Weights of a small GPT-style language model, trained from scratch on English Wikipedia.
Size: 17 layers, width 192, 2 heads of 96 (1 for keys and values).
Architecture: LayerNorm before each block, rotary positions, no biases in attention or MLP, tied embeddings, attention and MLP in parallel.
Training: a variant of Adam for these matrices, 12189 steps.
MLP neurons of a small language model. Each row is named by its layer, matrix (up: input weights; down: output weights) and neuron, and shows model dimensions 32-127. Each number is 200 + 30 x the weight over its row's rms, rounded and kept within 0 to 999.
After each neuron's rows, "fires after" lists the tokens most often just before its 100 highest values on Wikipedia text that the model never trained on.

L2.up460,204,246,233,196,206,219,169,218,204,178,221,201,151,178,195,230,214,221,144,163,173,214,201,215,206,207,271,195,226,181,207,160,129,191,208,208,210,191,209,170,179,171,186,195,222,208,181,231,211,173,249,198,241,162,189,194,193,150,117,218,231,239,217,201,209,196,203,228,200,206,189,178,192,170,202,217,123,154,210,201,199,210,218,161,198,225,176,191,224,185,158,229,192,169,160,225
L2.down460,216,190,198,208,147,112,198,201,201,184,216,192,190,188,142,234,162,238,259,227,224,200,212,140,239,191,211,224,195,220,193,176,215,193,221,215,194,194,189,199,195,182,167,206,192,187,211,201,232,198,162,203,234,195,181,206,200,167,179,165,184,145,200,253,247,237,211,177,233,155,163,207,133,186,191,189,188,207,193,220,192,202,199,262,170,169,232,169,194,157,212,222,186,208,241,209
fires after: " in", " ex", " dep", " con", " during", " comp"

L7.up682,208,168,204,202,236,214,181,195,146,189,212,223,142,185,217,226,189,212,198,207,204,198,209,233,168,144,182,198,207,195,205,216,169,151,217,237,184,249,223,202,205,156,272,202,246,218,177,145,205,202,106,181,184,211,214,235,228,244,224,175,173,211,203,219,212,230,231,217,173,193,153,203,141,177,201,177,212,163,185,170,185,223,212,200,280,142,200,249,235,174,204,220,224,236,170,162
L7.down682,176,257,229,229,180,138,171,213,201,161,201,253,200,177,184,211,214,205,235,206,120,141,260,227,263,221,185,194,214,220,186,139,216,220,172,219,184,218,177,180,242,176,250,181,218,240,160,169,196,206,212,215,184,183,217,162,209,180,231,139,174,218,219,215,213,202,180,192,202,205,216,217,230,133,247,225,138,210,218,201,193,261,186,132,204,194,238,248,223,190,237,239,181,141,215,225
fires after: ",", " or", "–", " t", " k"

L10.up118,172,158,200,206,166,207,117,181,169,215,191,192,226,220,231,139,218,178,193,196,167,205,143,209,184,199,253,215,189,226,192,210,199,240,193,241,220,238,192,243,213,216,215,217,233,227,169,210,185,192,228,198,198,142,213,215,214,187,143,200,195,242,215,189,236,212,176,261,156,204,190,190,211,243,216,203,157,186,210,182,265,199,189,242,242,212,213,260,186,227,208,251,200,192,120,230
L10.down118,182,228,186,235,188,201,191,225,228,142,173,173,249,175,257,245,208,188,188,223,227,211,178,223,182,251,213,175,221,144,241,199,199,147,172,182,182,240,162,196,163,180,225,239,201,205,236,183,219,229,188,259,171,251,206,178,224,211,230,217,222,175,171,218,187,204,184,203,197,197,181,255,191,226,221,259,170,174,216,182,161,186,221,207,173,225,182,163,260,170,174,167,229,280,230,144
fires after: ",", "ag", "s", "up", "q"

L10.up559,179,250,161,191,221,203,226,161,148,176,212,180,194,176,126,201,230,178,153,208,228,187,159,181,187,146,188,213,214,154,224,214,200,229,248,189,231,197,190,186,237,222,184,190,223,156,207,267,278,181,170,191,208,180,190,185,174,166,193,238,230,197,183,152,169,198,228,188,181,195,198,164,188,242,202,197,182,224,181,196,270,291,200,205,195,170,206,203,191,176,199,207,206,202,212,266
L10.down559,191,211,216,156,185,171,168,171,186,164,167,157,225,183,215,201,227,165,210,187,207,217,207,187,211,271,213,192,180,134,228,191,237,214,171,129,168,208,230,188,196,154,157,201,260,205,210,179,182,196,232,227,234,194,233,229,207,260,255,190,228,254,278,246,240,202,204,211,188,168,227,199,199,235,144,206,225,230,216,215,156,171,208,185,191,196,168,179,224,223,155,190,177,202,197,164
fires after: ".", " %", " |\n", "|"

L2.up601,160,200,220,230,230,224,204,208,170,225,173,189,226,165,182,191,290,174,167,182,201,213,181,205,174,157,202,196,202,197,183,177,180,156,193,258,179,235,194,170,225,205,202,199,203,191,260,197,221,136,203,201,230,212,205,174,198,209,172,154,236,203,180,234,180,210,197,236,247,211,184,192,180,231,144,209,145,160,138,169,238,230,278,203,220,271,106,203,199,156,215,182,191,196,220,217
L2.down601,232,220,229,233,147,184,214,166,242,187,172,144,187,170,147,200,258,240,221,145,183,254,202,230,220,252,196,190,196,228,163,128,211,198,279,215,196,202,190,208,144,152,231,202,247,184,238,219,233,211,194,178,168,208,184,196,195,182,226,186,253,186,190,144,213,187,178,220,195,197,216,216,213,138,224,188,160,187,180,192,229,213,195,228,232,201,172,197,161,224,243,199,246,212,196,226
fires after: " c", " d", " v", " con", " dec", " adv"

L2.up36,225,228,208,202,164,200,209,253,179,168,203,184,220,183,181,217,202,220,189,229,180,245,132,230,147,175,202,148,174,210,217,184,226,252,214,213,213,246,201,219,233,191,213,211,166,263,172,216,183,169,187,227,147,238,189,221,206,208,216,176,205,164,223,231,197,180,201,224,151,236,156,240,178,194,233,191,214,172,243,124,197,188,233,246,193,138,195,176,163,171,216,203,255,171,210,202
L2.down36,198,269,227,218,293,158,203,220,180,173,204,247,182,213,212,164,132,196,179,213,185,245,204,156,225,201,167,231,208,180,198,199,153,155,174,214,207,199,188,164,224,222,157,228,204,241,182,156,172,202,163,206,163,214,205,189,201,178,229,223,151,190,209,194,229,197,211,183,172,197,207,217,179,181,207,183,212,228,224,222,195,177,213,180,154,196,219,214,248,156,247,203,213,146,226,161
fires after: " T", " until", " K", " th", " st", " St"

L2.up709,238,196,185,183,277,213,232,195,195,172,161,196,164,219,151,209,188,226,248,255,238,161,203,228,178,121,161,156,226,179,162,201,182,173,227,255,168,239,200,230,175,160,222,202,192,203,242,182,203,243,209,227,162,252,195,171,195,225,184,203,175,183,227,227,230,186,237,224,139,212,158,195,139,196,208,188,269,197,188,162,158,217,233,205,204,169,192,204,198,226,219,254,215,176,236,210
L2.down709,253,177,138,179,155,205,214,195,208,194,116,209,187,190,149,222,189,237,135,191,179,179,234,226,182,167,209,191,232,193,188,171,159,207,172,199,183,218,173,213,156,166,178,163,107,239,216,182,224,224,197,227,156,224,194,244,244,189,213,204,212,182,215,182,219,171,147,243,177,148,231,252,223,210,236,187,214,193,120,183,207,226,196,209,192,214,226,231,181,224,188,216,207,263,201,206
fires after: " one", " No", " many", " two", " r", " Bol"

L2.up368,181,258,209,208,237,234,152,138,176,150,233,234,161,192,193,219,238,206,220,226,193,245,227,231,162,180,172,153,231,201,182,161,195,199,187,233,253,178,191,193,153,220,230,188,273,208,226,230,235,215,216,176,242,184,200,162,215,155,195,172,202,148,187,165,170,184,214,211,224,188,152,230,193,222,174,208,214,194,224,206,195,221,244,192,195,200,128,220,177,162,223,188,180,212,207,171
L2.down368,178,154,192,209,226,223,167,225,243,192,197,144,196,234,190,235,213,195,231,200,214,168,233,192,216,155,179,212,174,200,179,205,100,130,162,235,224,243,200,224,194,114,236,235,180,196,206,163,238,173,191,187,191,217,216,239,184,178,211,207,226,236,197,205,215,198,231,203,228,182,180,137,224,186,211,199,187,183,184,245,190,212,130,215,179,183,146,196,183,169,233,134,191,171,221,180
fires after: " dis", " En", " un", " Ex", " an", " en"